{
  "n_layer": 16,
  "norm_place": "pre",
  "qk_norm": false,
  "bias": "none",
  "init_std_qkv": 0.0434,
  "optimizer": "muon_variant",
  "lr": 0.00219,
  "warmup_steps": 200
}
MLP neurons of a small language model. Each row is named by its layer, matrix (gate and up: input weights; down: output weights) and neuron, and shows model dimensions 48-143. Each number is 500 + 50 x the weight over its row's rms, rounded and kept within 0 to 999. Numbers have three digits each. A neuron's up and down rows have the sign that makes its largest values positive.
Before each neuron's rows, "fires before" lists the tokens most often just after its 100 highest values on Wikipedia text that the model never trained on; "fires on" lists the tokens most often at its 100 highest values on Wikipedia text that the model never trained on. A number after a token or word is its count.

fires before: "\n" 26, " The" 9, " He" 8, " the" 4, " H" 4, " he" 4
fires on: "." 63, "," 34
L5.gate402:495558475455517513508567475537497467485502529382508502549480478483427583559548499512554554583487472545499533494498533533462436487592603486477610541488573469448452448476587429439528460473500483498508475445466606434566467544498482382487507429475440449577475440486463470512473481554628536502
L5.up402:501547447428505512503533526440526483540487484561581485551476497496440523402515571502372589552417527490465467419431534553477506500527397410547407576508475438392527452503471433527443590489428534477526385542571520466430413543563439550479534465473469510481493570520480496575529442555507503505
L5.down402:474480554603410440487526541601500483470491447578594475515565481559489425539522447511514536556462552543514445553559449533476421493454503444504555425617484447395501480515418543439490431553459484484428366573508465479492520599394487551471489603515463480516496470493509540512526510455548453461

fires before: "1" 29, "4" 11, "2" 7, "mer" 7, "f" 6, "b" 6
fires on: " " 61, " A" 39
L4.gate323:575490513541459472475629423521556616584524463521498514473553474516489495594509447448519463476511545504520554551491434434509516534530441498436535491580458566510480494440506449557514532398503588585426550486482292532536505492505494478515503561496473547428528559471474469538420565505386431478
L4.up323:436588536526464533555497435493498541489461460531473503477526510527556481478569488431539564557484575528525596507482412486493502516423513557544520521540595486508514495586484437462493504446531468484551475419466509517521447539517448504444525485482493459434523467546488529389579465499514493473
L4.down323:479528509442510544452512480429564432465503496527498492549499483440548469420447491456529475517535469460541544507614486547565560492559406525415422556512550507526555483492498395583505519514483400580541555459527438578545522453409563578540527457497524566553566528469514481566478558523529482493

fires before: "-" 20, "s" 17, "3" 9, "9" 6, "ion" 6
fires on: "pp" 20, "\n" 15, "4" 14, "′" 11, " elect" 7, "°" 6
L12.gate359:512450560478561488498471425464501457504478513523471518554534518550537609593532501511530593580457504450551506531537542437499460560461542533536580450436516491483543562484513423455562499540437516482585432526566360494407551580551506487548500526370503499521533540478450462509512522487528458405
L12.up359:416464533434427424614511447611460517411569474485467533554477520518427589535562562479524436465613533469500547528388553457532516489548470490357517499486549522576571543583567465548479519544495449484557456455490602466584478556441485484530542460472453464467584496461480489468476545489411433526
L12.down359:524458491493537523511550479542492558494514480491525407504544511496501512545614475592547485553422494438543452567546442481449519487511481537450494593367456532531549554460529541565494478420457538503521538459525512513458489619443622536440490442464511555463545452362593527487477400546478465560

fires before: " " 40, " M" 5, " f" 5, ":" 4, "\n" 4
fires on: "|" 50, " his" 10, "-" 9, "orn" 8, " the" 7
L8.gate261:485383500545438503515452469444400507566519517503468457509422478545550477474496596473510504540608542472512522406438504420448423471534515478406456513484471475586482539495490474513447488539448492529540491491434523437513505606529531503472573532460493423536535466555554551519543472428535500488
L8.up261:626500510476532471490552528504480454535481517497517491496502483485484511484450385463493532430556516422526492488527452493526487366500535528427495467524457514446486555508494559501494576504513454577498444436556470510494542523572538469532428401607508394552610501464477503472520465615411580445
L8.down261:518523462557460424499482545483510546474475525469500452477494472585523597444499453504525460508606521511584545423464508494521414487466541447483587574492513526540500519529530490588419466545354538525504511470503484502473492555517462439494426561481514486382477526556453535480527529514442469449

fires before: "2" 38, "1" 14, "0" 8, "ro" 7, "end" 5
fires on: " " 51, "t" 19, "0" 7, "2" 6
L4.gate340:501535487406507471414525437504464543488441545519519509458541496543507529403512560516468509492428452462500558502515522529456535433558554457503486576512475509545564583573468576570470573446470483468457598609578527453564487445487533555464506436406472350549624495526551427536545394424439529525
L4.up340:500564532484474551394419455485565408448434505469474542486539445597506473490392538398416531474521535514436512460477576492507553451509560490553456560481456511399465578533462474599512432494555534508456494508465434500585495519478512565504473476431479478493509354496520482510565451453375539484
L4.down340:422546482487514483521567495542491539451519450584490480501582481481464509554474549479502473473527489529524598496542480388536415435490585488462467477491482462521576578590497486523582512431492601476437482557528494471500519480447507522483478449418499454677573470384561523564497485446438481473

fires before: "ted" 19, "t" 11, "f" 6, " not" 6, "n" 5, "ace" 4
fires on: "oin" 30, "al" 20, "id" 10, "es" 9
L9.gate163:520506503478527472496554509572584493519472504595492493475548508489500496441555530498537573462433436609447517485544592417526518585494454459478657523504491510515485428522514428550509441532487502494521380438462414446460515549463521515489456557506477541531544439468606565558454500531481504406
L9.up163:504572574488497514512460443522618455580441562590488459413499495501553481564475501523482512453611485441436483547415519425548446491523521444599490440490530540531404429533488461515559446515616561477501442536558504467507455623440445479555495517483390405566460483424499476444408499483489493462
L9.down163:417451475497508488478513552415547452535532507533508525542476547533506465494490539474487434568477526441555552540462484359487578496482522448498517544442492445440545391399513490521526478552563496418498515507546579616446531484520384344528590434476526514536498501536389475487567503557566421539

fires before: "\n" 67, "es" 5, "al" 5, "-" 5
fires on: "\n" 75, "ir" 15
L6.gate32:508500516467521484473517517519507561567549406488538417508526486452449552549538546606563515499516476452537447535426486514562440523493510500504489500443563405424502440611516446516507459499511542530470474610537552506552429628474551469509520465422497522489489478518466579482510517449518502497
L6.up32:466570467592483551459503564482559432434509477546535357530493457390492473444444556554529519454523472554507518494477489496550450546602546460438540491463527472469588453462537470553403402499555483518533470567530499517488537558555475573461540395455500563525503502604515436585466440484505456519
L6.down32:533466476521521450518550503428496445402486597586543515468580493483517460395468496460456590491551450538425465482585542453436523561493540463477549436565444540477511548450543501512492416498530480449549551504420482475457598458482400531438487487568525479529461447570538436589470479563530512565

fires before: "0" 22, " cent" 12, "2" 10, "5" 9, "1" 8, "4" 8
fires on: "0" 28, "th" 20, "9" 17, "2" 13, "1" 5, "8" 4
L13.gate322:441459443511419492551536545539484500544488481499530469561491606503441524586564442559452462489540472548522535389532429544586467491553475446484524494471603418404532525492426543530531535481547478480532457609451474500543521451528467563562473481512526496519521500539486496458496532466516493538
L13.up322:373557452526429487533464499479435560448526530509537437541568574568462562516566439410464511432500490537552510553542514542442511433485530479503497468594491465516369539479477495499492515480518511521529544394448561464475529469614513450474366477511449441468444567557496499493544574422522518491
L13.down322:437434526497525477439490542488487530446455490387527553416568479450479497496540527536491435522394464512510461500501548517526524540489486463546463484477554540391490564564547510500546536462406558478418574485438540563467499459467568571408460556494442538441492416515503560597531495455448491512

fires before: "\n" 79, "-" 7
fires on: "\n" 82, "." 11
L8.gate385:549525502534511507564557522508596517431444487507558480592543589489497457468506510488453558562563513455522446539518467398454467457530461465481529585473455488545573421477514407492419542679521496480486429495479483532562487519588524489513559530461505517532510559445501484507546601446520544551
L8.up385:581506506501516435491626551511555507437458489556602426494596555490491520463471474500483495481509477445538520465526539420489467504562467477405491569526499582510572480534516526563468574550497459457514488532535550471510541559485537514538515441561586410529495511414554468571557548411542556583
L8.down385:523557537483459409460541562449532564606495578503459546468486472613479506507479521518508572463522568470508563479478536445432479500506511490464452568533535462472499534530508522470528450447394520512508507518502489507521455459529462490357501408453549431456631618460526428501494423506488517506

fires before: "0" 32, "ens" 7, " cent" 7, " C" 5, " |" 5
fires on: "9" 15, "0" 14, "7" 9, " C" 7, "1" 7, "th" 7
L12.gate209:477537471557504574505400406526501530448584595462447518449515569494375522514520414577535525471593484496432583514500477419542555534477499500457537531556516437577537464490537357452497558513484545427564456466483435514550528499477504482554542562552469500576437555560461514466504561457429536492
L12.up209:392476531418513519485468464476508618405524472501553549499512526457515516529537464445472549409473516599544463481535509466466487476416554547474563499529542450472516491470538441552430497619466496453461508493582472463487546511505573498560466456579473438564501590542433545472573454438525564487
L12.down209:398547490631449443515474534640474530455436502491517586511532525512502550468449454501514540489491467537496429456574558545502546526524511490422494600457560576542466476517582429553586603489502525508586543427493572585496597463497552506532537502459474501447562449466413555504485468452521607540

fires before: "9" 39, "0" 8, " |" 7, "et" 5, "." 4, "1" 4
fires on: "1" 59, "o" 10, "2" 8, "b" 7, " No" 4
L9.gate139:521494438554510426443489388516440525503499463529516598567483509485488452426550483491548531550494505413482534402591535447538506462448491509433508523489486470466606563519581481501497500503485500437577522523487561545566600534450558453639538546440446535499543427481556506461580489503498520548
L9.up139:486503432455501400540598598573482516429511483491581565456492496527519529466487451629460484497429516417511554436427566541355426511437500381524496411499527507382445568419454535501558448549445495534454445502480492534509537521495523459507449563468489499463540419512585596462522554450444539406
L9.down139:473523488574387565552457525528557473475386563469487449590592443586455481499585382538481531493534456592498502458485444627473488532510493530514470432442541529480532477535483562525483460434430519442459542491517533488451477515544448550485490463490495512436507505514506459423546456432552526603

fires before: "le" 14, "or" 10, "g" 9, "um" 7, "on" 6, "lect" 5
fires on: " Col" 31, " Le" 22, " col" 19, " inter" 11, "ill" 7
L5.gate122:456596530429463477440560527520591506467466438467538576457496505440456536665552508558533485518429471561459483509481538531462454549473583445526623557523456450546539470430551533522563507500518499492454494456506600489525532544472558566442535512428422407476559504476522429463513507547521435496
L5.up122:504532472525472411455495558473513524481474475482546554529416477583518512605442489565435490567629512498539523442489592537538490508548517468480576438567406495493566504427533486472577511475494461535452570491423629559494567494477554504456492459424477509510544568547488537468478572466583443480
L5.down122:558410418500458415522440575455427485484558429551565444560461452585512436465461491566499494484568493479550510564418491504551572524511384444443421410552548560537563522515480418400518520417481444538521520469436511437480510476482450519390515487479535561576452537512465526501537555442589546483

fires before: "f" 13, "c" 9, "d" 8, "v" 8, "n" 6, "st" 6
fires on: " con" 69, " comm" 12, "air" 7
L4.gate433:489481489483490423484611486544506542487520508500521491599426496522503478391430537442507425536524460589560458508534495483521445445524440490457458508489557501548511520489541483459353574499498459530414595427461483479470483547531453509583474540413453582480457484492407457566483546463500546632
L4.up433:542467451494495402484469529496521527478581576469530508539473588605539488486512465445534377469545523567511419570560415460496466481566423508536374418531504436550519447568485497500544500536401563462477515501517480435529535538417491449575561519504463489375562538533470497491550511473457487427
L4.down433:403410477439480459431491529458611492505580530518421531483476476548520466437469482482500475425465426520499487526482474432610493484577518473492495480430516395540553547534541478501513511520547490436493583420553498484418450611519472533574544502481478493482454530566476427564421491498456552494

fires before: "9" 27, "0" 15, "5" 12, "1" 9, "C" 6, "7" 6
fires on: "1" 37, "9" 26, "2" 8, "7" 6
L9.gate3:508424397555531532538464538536483493438541549489523534591500539530479504508601467429561530515539583481512559531505592499472545491556515531476428557448534479498530485497550455483644479578561512443532486528502510559498439435423554535518439549457504519450519532534543517528479432476508505515
L9.up3:448408387481579452487550543438588495519553445508611527536474488480477508505523412582496580531493511437586603512469498558510515439479536531495492455446500433421539534507546494510487478583552562554535493526519450540526474478496548539426556421440479463481571501457466528498433552540511539549
L9.down3:470514526495517481435536478483473478505587415467383412481575482535475534517439452532496491497385488534510544532534524528449485440563490437497536512516479388488517563589460577651507633526458468502418468524434455448475543439503541458483523397518507485512505425481499468428613510509488539511

fires before: "1" 29, "3" 15, "2" 10, "5" 9, "6" 5
fires on: " " 96
L13.gate238:519561494503524536498530553532588535550511582537469565427455515614477521543479477419488467529516503617442482542550466460509529531485477533620487624575478524462516489481464528486388488456429461522506439534491630543447505600501476482543440519479504521435460458517480473410507537434431506497
L13.up238:493572550543482512500448456479513522460477450447359414518526464499559473472524492558408467595493460528476482501487574485536496534583511482490524511542400387533555553543468460530443481495530554630437581452479478539485498520544512468501491529534494595413449342561568488406415551515455497562
L13.down238:526522508458538495403447547515593479402448474561496547401591548561510516511560519513455476505464461517499463474513499457487504478425499522490463531544516576489479478627469499586480523516549482590402442550500437521488531541546456631397522494530508469542469368450486459624538483525495535491

fires before: "0" 21, "1" 18, "2" 11, "3" 11, "4" 10, "5" 10
fires on: ":" 37, "°" 20, "′" 12, "2" 12, "od" 10, "s" 6
L13.gate420:523559600473465525433485539523575426486439446611522496528525492509510504441451449479524411459453490456491505455514466508447488595466458479542559525513515376400500563537428474528459477500519515430523510451467433577529443464447508459500494555488530519598545502503485436548485537505513595418
L13.up420:476525500526484483490548469467543515542532487618474571563480546608405521369617495558495443583542565532530538523585492473506520477538462530559470468442563378403520546556481509556521477438462436346549463499426487491502456527403486481527536563528519471537470501480492529499500503561541559410
L13.down420:452513503469510403440499548571603518449374389543490551540494520548436469489537558497466459628519513470481514477508513455556533525543495439566498520499563519491554521423474530488537528433465501364466552571418501553494503532416551518500487421408412587528427532515435553468480521517555472526

fires before: "2" 15, "1" 12, "\\" 8, "[" 7, "d" 6, "5" 5
fires on: "{" 26, " +" 25, "^{" 14, "(" 11, "/" 9
L2.gate43:516516578553507505434530433553560534566483550477506542454442422497509483474568532467520442507553495486516500510475576441468479478522464527497554446568614519461565542615446607575464479418422566506533564483569511417478480488563437495377436442593473494493557400493497457492508379487454553429
L2.up43:405436480487468449495486427527394467524495508493562511494470475528471435421586533528591463443517537501433513495507584468498543551560535428522506476436539393506444578584547588534535541443427535434437531489558517506467539520563457521491432414600577538427573433505511469514437580432446559501
L2.down43:549478578537498562492502430511471504547451510561490470487440456511379478516484546521520450584598540401512527461454561480535538494567409496499479497561531552458499548587501469538450526388420558561551517540589442499539434448580505529372433494588421459444544439454470484502494508541459561526

fires before: "\n" 39, " He" 9, " The" 7, " It" 5, " In" 5, "." 4
fires on: "." 74, " ===" 10, "\"." 5, ")." 4, "==" 4
L9.gate71:508495529513525547440561446509511478491514500513537527551514439568460550494535456577571503526528419390585473492514590479532481454542565435553590501560556416485524481474509495497513461524562515520482451482521549485582456569556456531548507536511529494519492530607552543529476423500508448475
L9.up71:393518442521476532418565526506482421414430519583557476491495443499575486515577560544536455425486501508474548443526485447438525555468423471590418550598434520474535526466536542422501501530600507487485480538548509475434451492572495484456542579373428571401543556527508455466432435495490457439
L9.down71:558545547554453429580516556460514539567487440494527525548502429608508517456506509449521482558568524463534456551512472543497429451507470463509456507397531481511511410465526465519507457517427478510506374497509411445473648574477554507550496501505574548508391459553558528548517488377490448480

fires before: "\n" 74, "et" 5, "-" 5, "ud" 4
fires on: "\n" 80, "arn" 7, "erm" 4
L2.gate65:456484433474480485489528574481527573503578517512533464545526498588474450470514513592521431538516500424642525470502531487498508483565407503458484568463481552390528448468468510510491462538502500491511439579388446445494519509491488547438530453541484458604528530522458463495415448449563619504
L2.up65:536468489512470512403440507550564488495537445557549567482507458448537447380523450500422480430533511439510383636495519511543529564528444503453582524539509475471508524518623540560411445551446472540417461586599552520495418503455505541473460539526458519527508530484548522508555485491490529503
L2.down65:532445574556458564459505467541515505462588389493583492474563552524497481379557507560527451464447547541474452551526496450469526507411399504394545531485451478500544556435596517432520481487556517502521568467444537421529559519478572511456523500472457538488607473508520467511572538480555512446

fires before: "ly" 15, "ted" 14, "t" 11, "ced" 9, "ts" 6
fires on: "oin" 37, "ual" 32, "oun" 14, "ost" 9
L2.gate97:535504552468482456519448505500527450509515506474471478481482492436516494479339512473443544486452456568474499581498511493510512544460522466441568550486541474498490520595436564447599456507603513597569462519519453470522434478520508475428508487491473530539494434527601495424455440500498539410
L2.up97:528537451597552427452497487486563475453505534580399536433482531481573539497560483560497430554508571543448456540414428561509511556575552500510549477458442512449543466431477418390491454483524495582461432448542579554482535555580570455418481488500502431451515477466438471544510468442499509407
L2.down97:473518429447573526467554462579501545407461497457478543534470544593453454487550530453467592569630485504528512531469505512487529516525578491507516472382523480439536479471503373538523555514423422520461508442488475445558449533464506361516569521488560561486461509409465435591463546512517505539

fires before: "0" 16, "5" 14, "6" 13, "4" 10
fires on: "8" 85, "7" 8, "4" 7
L5.gate117:462560383530504511497483591502521468471545507526438583441553475535481536460456471509489523411548561488514561464592519427457509426557519492483525509521488499480538446511444413508520471473523416497575473458493496497550482573438398414513481436499506404578481495502511514474452473510429489488
L5.up117:441479505486507403486472523509485421527434503473494445556566477439577531534514508536455448522488481463474417435434591460463484595476445487509458539497402483511535450473517601499570572487410542512545491522532469440449590438511556570500576554507472528457554590506413492470537503605542528454
L5.down117:534533535527491459493540530507496472482469474503464483409515499431593449541456464490548540614430498546464456517582486504601451547582448357459572493616416372505597463532562505496508469541433517483564503531466538489511435470581379457454499463490489413549559523462462519443583507457555473488

fires before: "ian" 19, "ia" 12, "ic" 8, "ep" 5, "iv" 5, "ust" 5
fires on: " Ind" 28, " ind" 23, "ral" 14, "ab" 7, "==" 7, "ind" 5
L5.gate238:445475407570405583479443559438489506436509527516591474527585468527508462533526486445461464514543507440432498463506538447479477527432513539528486486444573420586460537579566490455455517510530524378553516493527570425506533419469672433620570525520478574471496493489488494521486507500504456472
L5.up238:460563499510388575475493498434524562469599492539583445521533594553468503481510481469384518536519436485487433446408532496461544508438532503413450548415497467534508426487506528471478636601526546402512431522525557487493472456472525505498548528460564416482441608567498551475444495410494456430
L5.down238:573551588515457643576477419541554500596530500631547479438588591428512426506392522555454397519477449419473488506448504467512524517471523517463479382439514544424531502502524513482563512500542520548530482449581492416532547492422530524496449495551486492433511553618550455478522566489506555515

fires before: " The" 32, "\n" 22, " It" 7, " H" 5, " In" 4
fires on: "." 94, ")." 6
L13.gate218:465525507601466413504567508495493542476453522546546462538438482549459662524507594519468485428482554522428499450519474503519456487527418462535584538518587411513491462495523602557575512535475464551630465537447504480589466525554526528474473519489566485523557446532562401499462549497526498439
L13.up218:390561542543529544459541468486528583571451470458511504451584386480462506512472510466581477502435547460515464551609521501444535482466566374534467582565547451489455520538430492411453480446516548506462445418518526536549385481543476482501494468421461437503533482581398453550552534439504456439
L13.down218:409548486472507509486482501562572500427519500519549435492519461569541582527584491533505504508567574488422517496555503522508491479429428499516582459513488482473543459364535450609521456505564481519523501483444450556506521501510459439459334542449500541459436566536498467542448491532477487519

fires before: "\n" 16, "ed" 13, "i" 8, "it" 6, "ut" 6, "un" 6
fires on: "per" 24, "rib" 24, " ed" 17, " =" 16, " comm" 12
L2.gate23:549505588525450582442450416424540481562485454526503418510545468407495583486496418538546532449510521456483467550483474462539538454528452476426552592507600457526374473475630488521483494528425443517522464435491474426452392446509492517505551484486537503464480526493407563477537477423442452488
L2.up23:541541604557515535450574418478530456520510399488497454479519426429456540503473527509528583510426524517477437594555502490469528483489474453518527532541601439471483488448556453549479506462427436560529504435564516413473477405497475495517552500492525545464479554425394508525589468460413400457
L2.down23:448536500516509463475578398496564470527548391422511525485532454503471524459552613493430543504519502590433501518531589483514516421501524556548484457515524406396484501492466498556558550444451422535469502462644555454524549462598537504503509487539511568498514541437412375488540524529433588562

fires before: "\n" 39, " He" 14, " The" 11
fires on: "." 94, ")." 6
L9.gate20:486565514475396458437523523557598499527584507502476438525484459506453502446481540570491557534529585510470446530534579427525575440532428448531559518528494497487553489497506530561460471491498499469483493531482465520427417597463521439517437482490471585508592516490541480535570513536548522468
L9.up20:455569493518421498510520481546494490508416541546514450409487488534430350467527461552449512487497576464505463440533563506440489468555399438490509521575559406377555460453418589528479534431411516537524465512535424391492486564541580547492522538429448472554543409498532507540548462504506487452
L9.down20:528491520582440523501463443459468555434427423400490461551578508565455552552539516518407509485533519441468553495529513471501466503504527504494483445584478505514513517434553476494490444543539499507550529520547503468587535524520470539421417423413584512553498464561564436460507497536460538465

fires before: "\n" 34, "ed" 12, "-" 7, "ut" 6
fires on: " ==" 35, "elf" 29, "rib" 25, "==" 4
L2.gate272:500528494531513519409492410419450528511433462499468538468482544517467553470585479620473464470515512615464493481445487512475502414523536478466442523554473538525400514503522618631554519493475412544449478412588564550480355548453538567488460495568528513416604551479419464549521527496456505411
L2.up272:557495542534512544492458427436465536501498429539580527509514439504431494487546512578511500479445539586459474562502461446424430516543545476479453602519495481537458562486529514598564510470554401521445520442544615546564421616485479556583479491528580391449597510484427560613453508477464507437
L2.down272:546490587485425543493476515489514478486403489513486512481529454465449464461542483506452442488488481500481451487490609456447472458527451467504449469427533400497584585617467502478477509531452460440520514550405555538612398620596480529464540410516504437520608514447428563586497453519420528443

fires before: " |" 72, "." 18, "0" 8
fires on: "2" 24, "1" 18, "0" 17, "5" 11, "3" 11, "4" 10
L9.gate375:497501370539541484509459489499473533472467583554540468504480543466488474582505380510477594474580494489509478502539530557453549622401415480496593499552522467478593451482449528523540477477492469447445477569525528436561554549480548523587483413407531509517438451443534443507603529427373503490
L9.up375:420424577463528435456563535497413468558503491535602501455441504469436505416434399493487530494511570427484529551476531536483541581478490511508436510462526485566405482484525571459589549510455520576484546590518475519566462471563527502521567517491477526505437490495421552418464559532551492544
L9.down375:575490563476466467473428477385482499425552540449546440541391558543429439534492412563534477492595544467500545480566608580514479532472494444490449438547503533479532446484484411471436552596489502617473584481474463507492455544471518478566481508482407560498537423511475587477559471524489441518

fires before: "ian" 18, "ia" 18, "ic" 8, "ep" 6, "iv" 5, "ust" 5
fires on: " Ind" 41, " ind" 23, " med" 16, "9" 16
L4.gate390:440603502479461483544471497492480495483484475500467561476576570547471519544541533516448500592512542511431424556469521515532467519446552503436437407518558515536554527527428554398534449445394588410544528455577404384485588455462566519518559484476556538486570461605451459437458517535520535359
L4.up390:546533450533550572382553504464502566461503555478500469513527582434524456461432526423504433462516416558478477503431440446455504423532427585479458447510458455461552540476479590471502457540518485551471488558537454540516545504502564416481519473484580524493434504561501493498502463457444604460
L4.down390:450528559529448581562453484593454527581543480398490554462512463500467495490545503458509509596547468441472359495566521541480496518438522554481471413432599525448525439514446466448526468522553547402506616526405451458498512481540475492566496539520472589453562420501436454459484481466454555431

fires before: "0" 73, "a" 4
fires on: "2" 73, "ans" 4, "cl" 4
L13.gate414:514576476515588542505467634502553591506494458464486536561527579556560483495489518457519474448534532547504504455440548488550631462458541527578578526480438507438527591444499467505531453478398476415417545566527490439514489530432485383515481433537571550619433548541561434555485448424512548476
L13.up414:484488484493398547529434467512465390483534432489542548459518482543511524506550471517411484443532567496429458541476504443485644512476490464455618539443576463483499599525495522480504596537543448568443477486479508445505533525443455492538431426487420447516512470430529538604517505520551535561
L13.down414:463552466473481559496475438474520475462462521553493513507584529506470432512522542498521546467551500510495505484507507519524528461603489459494447417450478518525483408511433434517493459504505515401564517435460443584544464456568594449537619501501525442544400521617487437435595515515549547470

fires before: "ision" 13, "als" 10, "u" 9, "th" 8, "s" 7, "es" 5
fires on: "o" 19, "ang" 15, "eng" 13, "v" 13, "g" 9, "l" 8
L8.gate157:448447484435358464488589462474475514500528486433468481470500476489524490448545489494445478540502454534514450419605513445506477472472518564372545503388538489596494421430473488552487567438498494502446475523562439477449551405566536460483481502591518601461474495525468611501572478496553594459
L8.up157:440578517470482572457467409498472477499577533480596549466519439464504551488457345471462488541525450514547529487585557596577458426516475434518365466517575490520465403426435558527588576539511495590429611482522492498474499461471532510508467482535486485507501555548488550529454476446445509548
L8.down157:490496550476516468463467454571518550569509525421516545520501492405511493516510451553485496579463454554403551466475503541399377487482459510536422523550524504604534480517548549490568447445540468540559509484546580460482501578447435544401506547505574502539447445443488505534521572503564611449

fires before: "0" 27, "9" 17, "2" 15, " |" 13, "1" 9
fires on: "2" 34, " " 31, "1" 18, "5" 9, "6" 7
L6.gate271:522513464524433554439493430486494535432535578482570515352540480516528507558582483560463482535482564377427514506458436440428566541456487476420513420483449509463529575580548510523542499493471378572478475518577457492542583421540501425454533564468501577496510508549504468494513503494397513437
L6.up271:453492542594612519463480478534438481471547507536395548482511498436486558445553477427433410503542483455470512492520485525479518421517541474508507696504479557474517589516489464538557508450500555413500514593461607531429535588514539498517462506484535506410528566575531558442496456507506532405
L6.down271:477599535596539465497475478473532460492501547423422444568488529541475474508513497405446463505529495448548490483568527541448474456517481640514441578512564460505467485534467472563467543430556606427466509636493553542484473566455508516529394460504582510445463475554526437533486525507534506458

fires before: "3" 18, "5" 17, "4" 11, "0" 9, "6" 9
fires on: "4" 32, "8" 15, "6" 14, "5" 11, "3" 10, "1" 5
L12.gate251:410510464443546500474378471570455513480456522505479477509550489521506525574521478486560531450480509510487626450575488442490561419513550417375491557506507485418557490560605451635479544525424425478577477537482500480540473474535431575568519417476526551537565531563408506484476513478505476561
L12.up251:433442536496495495624485493469547492455443509598518427475517434477520501521580421549428507486536472507566528412492466472508416508545453557529478509427486439467518446497459561448533524490453501501465486483442513459479518505505430557514503472520475472587458588523570439543463456553513428540
L12.down251:519523469425440469549551540604535425474475518483470505466610547476403463566534428504575425483433501419503574479464449449479520420461501522495565506528553512506524457549551474429437483483508480537519428558569487528456492600446421514453499472378388628509536486449465432484519531519539505495

fires before: "le" 18, "or" 10, "lect" 8, " of" 8, "a" 6, " A" 6
fires on: " Col" 31, " col" 29, " University" 22, " South" 14, " North" 4
L2.gate306:524488434524482496523558531439573549551524384509504549522523524497509443525489525550443485518470384480409485379538411603463468491547525368525511593520490529517474549506494625482499560525427511467464499451519602435506408562510507526579467430497549426565547499514505491524554546460588511475
L2.up306:490418572428543515421571558502504473562548489508581428483478488552553534515444512525441544573499497550498449545496575435493501554486431545509545488524480345442556441417521425622519492507549466595476496538530509502538529488525522529483529527429405453385503590481517492515465465567343502497
L2.down306:526407452441574472422558580497461468551515466462519496487499491473513453548428505542369576513467551544438510424509459473591525528547394552494561457530518487517472496444481390511494441526521538558483498494573442493480556556459474551502571482408557416535501461520571541499452513535477489482

fires before: "1" 21, "0" 20, "3" 14, " |" 6, "m" 4, "6" 4
fires on: " " 48, "-" 21, "," 9, "–" 4
L5.gate301:564495495543433467500545506460491430469501493405500499473490564401507468434451366442488537548408505447561588513508419461482464563508472514400454540541492484527504461568472506547485518428535535567497429595512429453556460430500438442494562492476532425469532451495478441382503526467398520557
L5.up301:452416504557477498586500533522498512540475587491461444562523507496475560386651470505483546411517562566505517558540576511531510599488520604448435500494505490484493403493507424559534548484506432506496484559438431474426475422518560458463543499481483503544509536575438572486554423488516450530
L5.down301:496445465465478521533499499474473495571539431545435418528500468431443514468639530538507462498581415523507553507498658557450506531538541490506516408478508475489483484534497524554545485524503453404500479520487530573512496503527511454579532527525512541508523596579541505449551591469514473373

fires before: " |" 21, "%" 13, "4" 8, "0" 6, " m" 6, " s" 5
fires on: "1" 45, "4" 17, "2" 12, "0" 9, "3" 9, "5" 4
L4.gate145:611449500558481479465540530589568490453354518503527492494475455534432480516583504467477490481465519544515493506511541478502541540401539619447572525484481602476472450442471528401489362451426463492513554468445492420519526518488542403539458457494548435556543524381485547567529448509591478478
L4.up145:489515474482502528517452503579516493490582576532470555531587420542568475421409544611535526546531539488501419487453372473488472494550441461628516456545483547466468462488519428446479436510488486510505475479467533545551464449398455500583441504513451552482500565458430574606578479457454479584
L4.down145:591456450519489472549603495486504527462358473480556414481478450552551465567412576497486475539453508470597531530409491502490449462473446509563441583509392431501525498474509468443502497560494501544523507492448425579477496507530540527535461512486565482587465502441508536538478397441579468521

fires before: "es" 23, "ge" 13, ")" 10, "th" 7, "ian" 4, "ed" 4
fires on: "ic" 16, "an" 15, "g" 11, "eng" 10, "ang" 8, "s" 5
L13.gate40:518447452504449391530529475521534573458526482498556525532513380472499476380526428558469495488504447472524468467508452489492493513469547492501521439437497486539522492470412534478505451526495490550432447597546505509538471474531497503503549419457412616492515459439488471366569531438461560529
L13.up40:512438496499444446454471563571429519545446570572487506553489401501469560518453539514423448543557553478585574493600464529500449458485432425483524496559492498561442547504469490495497455505496422559428452444529486530420593499527410543467599540543406511450496481468456480481554518534540517445
L13.down40:554480577526503660476492487511426530524453533516592465527449522497501520457541518498489526568434493511531515484475454537449545449527538518448465493569551494437496477400511490569514510467433526502540473485435473510557500458483527460561539476517588432506437553491569530540428494484487590530